Part of a small language model's weights.
Size: 12 layers, MLP 1024 quick GELU, vocabulary 8192, 12.9M parameters.
Training: a variant of Adam for these matrices, 259M tokens.
MLP neurons of a small language model. Each row is named by its layer, matrix (down: output weights) and neuron, and shows model dimensions 32-223. Each number is 128 + 32 x the weight over its row's rms, rounded and kept within 0 to 255. Numbers have three digits each.
After each neuron's rows, "fires before" lists the tokens most often just after its 100 highest values on Wikipedia text that the model never trained on.

L5.down629:127166130134138087187137073129136144078141187124161068099144131093126133106107128123054116109112108104077155176148115087151068086104095117064119108078153109149110104096148166107095101115162106105157156153156158175088158120218137187144100189087100159150207148077173141167181139168173136205058142093181155100138151139096133180090157110147080164122124192107108107148135110149165123125088167119118183168126143111126068124138135176122139124152188153099143156063154092131161095150163158098103109114160177189084173138083123133121150120082182156149123136102100134125138121196123102129
fires before: " |", "–", "."

L5.down564:145097159176169183175115145111158130104190141190169109128162188128136121135098144133075194153118130155116082134156115156117128108074148145117098114136112110170187149076085139065104164097131069062179102093127131134111118149149131157137157153136156098159151107125137146123087107135099098200105134113141182098101122113106104157101120154162139177125092110124103177110148120119122173154172064153106126140072169143088145153118122145087077147120120131089130137091166143157158182167109116122112101161129156175133073164089163141144114126061181205137149156137159039098181194168129115151
fires before: " |", ")", " ("

L7.down895:200181089132088093108123149155114164073151140158132129171139156146154105103122141125125157150179121067105167095060141106140113089101153120175106153118123137077087178132165093126123151150131093132103117123143109135065118099103109064121104101192171152086138110178127191094163179087157150182134160146199131079123177094227106158067136091134157059145120173149178108124115176063174165143176099134153118188105174186139104159164075087138157144116120106118137132164087086149101135163156082139141122142115159165094134115110208079094119094116111129137138159099110052114132143113149102182
fires before: "|", "ter"

L4.down19:130145163151113119161157134129139171139076191103151157140109101135119144148167081160107142092148116107143136074136111172129198083145093141110114142103161131149067149093126204175079054100119107145133144085108104098127132117230163153128118162125142165104169181101132134195122079127140163138092177138143100167188142116101120095103139135169125144104130164114154099106160189163121080191122132109110137134135167130097183128173136192146133099120156092163193112144178134151111125122094080122165146060143122091101152095111101193116146130129156128143090094240085165132145110106129142166
fires before: "|"

L2.down337:168147144090160094000119134113105144114124141139137157088100138106158160169085118108074083131153189156114130086124150141097090116137086125095150091141102115114148130104074085185136124115127102077156108135136123165160113155165153166104131138140152160142128093112115144167130096107153095182102110150118119152126112132136164129089126153117151167098096108137099115148130147146152126141139160091138145157106126139109127140127118073067123102141094162121137079127155153102110255157076114060091000135181103180148111169134151106142147128155115059128150163151176107110145157135136140091
fires before: " |", ":", " of", "\n", ",", "%"

L5.down55:115181125132111084131120114098079159124158191139051000062145139173126179113120180109102163123127109118112091138136076149180116113115119149112125157099079126096134104101148125079107137129126094097164149101156142183100124092178155100111183167093088129139192186065156104153112057126137066173074150070173141102116133165099170179131126136147103121123115121105127170108106101179113124140097133096112117151084125128197156179114166114085172065101141151062120101131152173095172095093178164079092119120174147193119147103142105136122140090159146134132151175155161111099148150165099101134
fires before: " |", ";", "."

L8.down67:073123109118180143135175177178109093191105125116061127076097145160133085166160124071111171124149079154131164168174144165145148115145119105064099128131146176122121175176085142148093143107140121192144124075158121096111086159155143116128152198124099137112145119142139129130151044147165121131114000109120080144122135120111113138118182119094098112104095113170054124183047163160166120083145176218084134133161152114182091105176117124102151114098125127115120135150097076058073113142110170150109074132126118129114151137145153139158111153139132123170157100174102111112150125115155141082
fires before: " |", "\n", " =", ";"

L8.down765:122132091129122164146148145121128104139138158171097139101119114130151104114184160093128134130145085112151092156178182132109195142124186157124146157134088148094120146111202132099142123113184046145171120175154058142140123110120139137115137134118085134163145117136157111114152097112115142106088213125107142051157156183092127126123181131093068190125087138126086103128255167169106104090129141098134149138120132134161027132156132101106127135151147126104177170074171167108137106114106180096176227135103127138137147122133135108150125107148119077156152134099191116120115117097158102115
fires before: " |"

L8.down912:156150116149110136054162155078115082128128164139191118182065131102141133128125147108157148099127112083140116154076100131095063144070196092227163138114130086123100117096149122115133156126174064109112133145164117195105085129189157084198092080130119109164113160149129148147109158136160172150113209104182216063158139184144138084138137119135108125129120108080167119153183108163093118142134106072130126076135103103118140157136160162114128121133142120146142111113174118146133147101085061061128094147146089141144101146111097121085109153068171145094128126134137135105102130147146141102
fires before: " |", "mb", "."

L5.down596:137124079095202084198119118139145145139131123104148092157119110088140129200142111120084159142090130099125145159169116146158147107128135147106143077126152151152082122093089144152166114143172140118101148194148151188145172122142103154136099095122121178122111120127178138124118123104134120105155092093118142148158142142184142134101092127113111153156171178087108089092149085114172140198146181121056099175130104171133130138099141110078116129094166160139187159134121172136180176173148188175164131150130104177124138087144087147073119066071115121115197090196180133106166163130085138094
fires before: " |", ".", ";", "0", "7"

L2.down24:124117164117143117054157132228118154121106124085137123095105124179134121141131106125129114152129188125154100030156148136114135126153123133140166117167128128151123133109158147126131154154087094074081137181087142178176073116073128146198148163118200096095103118109110180171168102134146121127088101130108136112155179086085045083123071153120109177069122122108117130147143122123111141135156122128113141166146131086135164137075089191154140099110132140152113101125153141163134180152135166162131038098152072086128062104118107072158141057105132037171119133135155111153163150141138131126
fires before: " |", ":", "\n", ")", "%", " 978"

L8.down967:107151124124194089102151124087090145207146117091104130151160120176085136157158127126174101120120158104113176093104134180058094118102094126121121120131133135131108137084150146122141081150140101146084103145113162125139125175162101179141067163131124121134139135096152150171147111138178159118137056122177102163179094113185153116136097117131095076142104175147146131162119166110117133125089102095130089088126077133152176121096106152080114143115121120171133148128162126137124234177135103097105000083242152107152133115105162129126088202137196102113094122124126131180128132133127142110
fires before: " |", "\n", ",", " =", " –"

L8.down279:128154085150124086101159108074085115195119158104142091158085161119156136179191146038197132127106145110143134135147105149123167106119165130142179129118127099129120116114142131163102124155115136131148134142107071156057086107196123117167144124133135089151129168135138151147144077122157167129145162108155143116143123141168150099155110100093103104139181088107165166123222096117106151155100088119129093126147082108095119098170069155072129127110146114128158122135110165109110194157144137105193028080176103111170110168172156128065142165162143106120141157199154127149156073124162167057
fires before: " |", " (", ")"